From a checkpoint of a small transformer trained on Wikipedia: 11 layers.
MLP neurons of a small language model. Each row is named by its layer, matrix (up: input weights) and neuron, and shows model dimensions 96-191. Each number is 128 + 32 x the weight over its row's rms, rounded and kept within 0 to 255. Numbers have three digits each.
After each neuron's rows, "fires on" lists the tokens most often at its 100 highest values on Wikipedia text that the model never trained on. A number after a token or word is its count.

L2.up601:000065145123119124095142152082084079093158114077095177146111160191144096159164107082088185088108093075149139141142172119115118122101124119115140139141161106076140134154161110131075157144133111160161130164159162140116119125149095102072119142089064093190108112086076096162075167139154106119
fires on: "=" 40, ":" 33, " which" 6, " of" 5

L2.up539:121187067151175134143097171096115187177175125179123112124098152123147175124126109188087192122096105187152100125138143114159108078142127139069164091106166197155179106140155159159153106187135128146150124115121101071089128153145124121119177135108167125138220112089134166091090137108121119124
fires on: "-" 38, "vi" 6, "se" 5, "ns" 5, "si" 4, "rib" 4

L4.up160:090128152133156113085116120122159076137194096129165096142173163156036162092159139137142134147131155125147112185068066154114123177158069152104116114116051148197147176117109070155088155123143127187148148077122086159127144102150138075089159099124186149095094095135106140138167107089104096183
fires on: " the" 63, "," 9, " mi" 8

L3.up438:154179120120118106162151101106155171145076148117149184142091096159063147129168122136093118132116171094049122151166116127085154100168143096144099120190146156082105082106091077103086110133113108153076175168114149089147099148086120121193125124171160145079082095135123068088165115071173139168
fires on: " |" 50, "s" 35

L3.up714:119101161141103132091117103088179113071129059139084150122083195120147083213095137130057152134114122123120178079106157149088126138112155142138202165119116092175158095154123130158092148102147131123055134086139084151141188075115103124128103071105118175100107097132096136197130139079129117097
fires on: " four" 12, " three" 12, "on" 10, " six" 8, " five" 8, " nine" 7

L2.up70:131166109120134114141154148126113125107115163134191151087162128137151179123151153124090135106142097125126139133103119094059139119150097157215054121121127144099129111095120187127136112140127106126132255113100127193097120099082121113146115163150141131108163120134143080089096079082135130118
fires on: " his" 31, "t" 18, "s" 10, "\n" 5, "d" 5, " that" 4

L3.up190:103088151151115140131126110161081134157115103095167078089125166109176127071115164121141184123133124152154144104124067122123092095084143127150113155127120114144175159150102069093119137089059157162122137134164151132133132128144141140129119190144109117131126155149092110165176114141119070226
fires on: " |" 57, ":" 23, "|" 6, "r" 5

L3.up261:076114103135136129103135098072160185104195114120078136150067096092134134116108179138141091122100163076084152121042153127153095125093100112134168147090179132140164076177121139100078075135122108172089168097134103113129219139123150133135169137131145138070168056112150125120132075092091142048
fires on: " most" 23, " six" 7, " best" 5, "ort" 5, " four" 5, " ten" 5

L2.up557:111185106097060113164110162078142163129078172133081111107109152124130110086132128108117138094151096170080143051100111103122119161136109149126146192142088093174071121077161094135122115146199190118056132146101120129114121149120145133176146116132109114076127136100132127122071099088129135126
fires on: "ly" 45, "ally" 7, "y" 7, " than" 6, "re" 5, "er" 5

L3.up204:115123138157130130112106057108179175130159088133060119101130114065071122141148061122112116129132159166098093131111088100121108111149170169148097099230123158130101099019111131075118135107137184127097122138121095160136083181081084107141115127155067118141154079115108128137116116149082091159
fires on: "-" 84, " and" 7

L2.up221:074090107116111096085123167094115167162116120146128130148163151173178118034135137171114136134126044107125153082154076100162136106093208090125115101179134079157131110099067133093172123088138124143164138163101115112093104116101134085131095130129114127135194109142099082137150078126136112124
fires on: "\n\n" 32, "-" 19, ":" 19, "ence" 5, " (" 4

L8.up346:134155105131144156073171118169109150127141134139067105108156147148062118163114147154159115135129162123104128147112150153121154147130114114154128134169106134113085109113152086125131121117177128255135129133123159133112087066128141146096153144045145165157105152126106115159170134085125132155
fires on: " an" 42, " mon" 7, " Ev" 4, "," 4

L3.up766:129094127130136146136121130134065143129098079157120110136140215107162195085130063169183107152094117143168170123134091051154160075131138134087178133152182177093108136078136097141136114087140163216166118126127077167091139154107158193149112116108091169165112111111094120168137150116151093155
fires on: " of" 29, "ang" 10, "ng" 8, "g" 7, "-" 5, "grad" 4

L3.up715:114126132112135160105168151112139124144094122104121156166127091095194102088089169132164129105105140095113131150103142164163123155156116195094137155185148144101156167145208163146118140133088147164088156172048127094079127105145118080125079148095102120132162130103040098129164158140121154135
fires on: " |" 23, "=" 16, ":" 9, " par" 6, " Date" 6, "\n" 6

L2.up368:106131115149139156134145104116048108175140124145117117150092134096124092137120115105158088155145149078138091116132128099109156115127112134138142087162167101107191173104090079062111142054127118134097161101205178149156153134142130134125200093127114107123164152125090112139126058084123135187
fires on: " a" 51, ":" 29, " A" 8

L4.up571:138121113107107141137136168107080122172086140114173115147141107167099150129129131141137128090105131142111067101151168170089176112189142118158114127121154099144196097092159116110130132100078116221079138131158076106110109155084108168140062147111080133183174070133080132119103138160109193098
fires on: "=" 31, " (" 9, " St" 7, "\n" 6, " Dun" 5

L3.up654:114145080171125089167104192055143218056162171104093148108098175081056102169130139148117185127136126119189162099171121122147158106093121114128116086123106115155107136137132134063110118110189130146085104128162138118115169161140153144097066183090072108149117082124150136130094088131190089145
fires on: "ly" 45, " of" 15, "ally" 10, " considered" 4

L4.up97:101157160137156148088113117075185126080159163128103159167114142144110143111149091188161136118115167091130093137181067178219119087173163141130119136134084124129157209099096066105080134162170138116099136135153156091123141113090091078191176128100109157118091115160167142115134126111096082125
fires on: "," 86, " with" 11

L3.up304:096142125108164135083090114104159183241122112172097115139133193136163098089106130151173110152137155180146158106082128117148194099152093160104117099144101178137118083109100133135092126091139096172145087116170144123074078145093106080129131108102097154133109149062084142135137095127119152128
fires on: "-" 34, " of" 33, "bon" 4

L3.up697:133113095143102064163145155087092131153093158153134136153105161115123103141103115042112137130169179116099137166106108098133187133095111121099128152061129107116093097078021127110152098145160125176123137128096094162157116142080114174188065213150157095090118093131119119146139170101136117104
fires on: " |" 34, "gan" 8, ":" 7, ")" 7

L3.up403:126169139098158114162080145096160168169137185137152213122089115150060130081103106079111125114116102111131140123128115153075128149132115113121145071059096124102088116139113153175120137116146109202102178113117113152124143121054134097142189128192108092096184139122100120145151048142108180080
fires on: "s" 25, "us" 22, "os" 10, "n" 6, "i" 4, "2" 4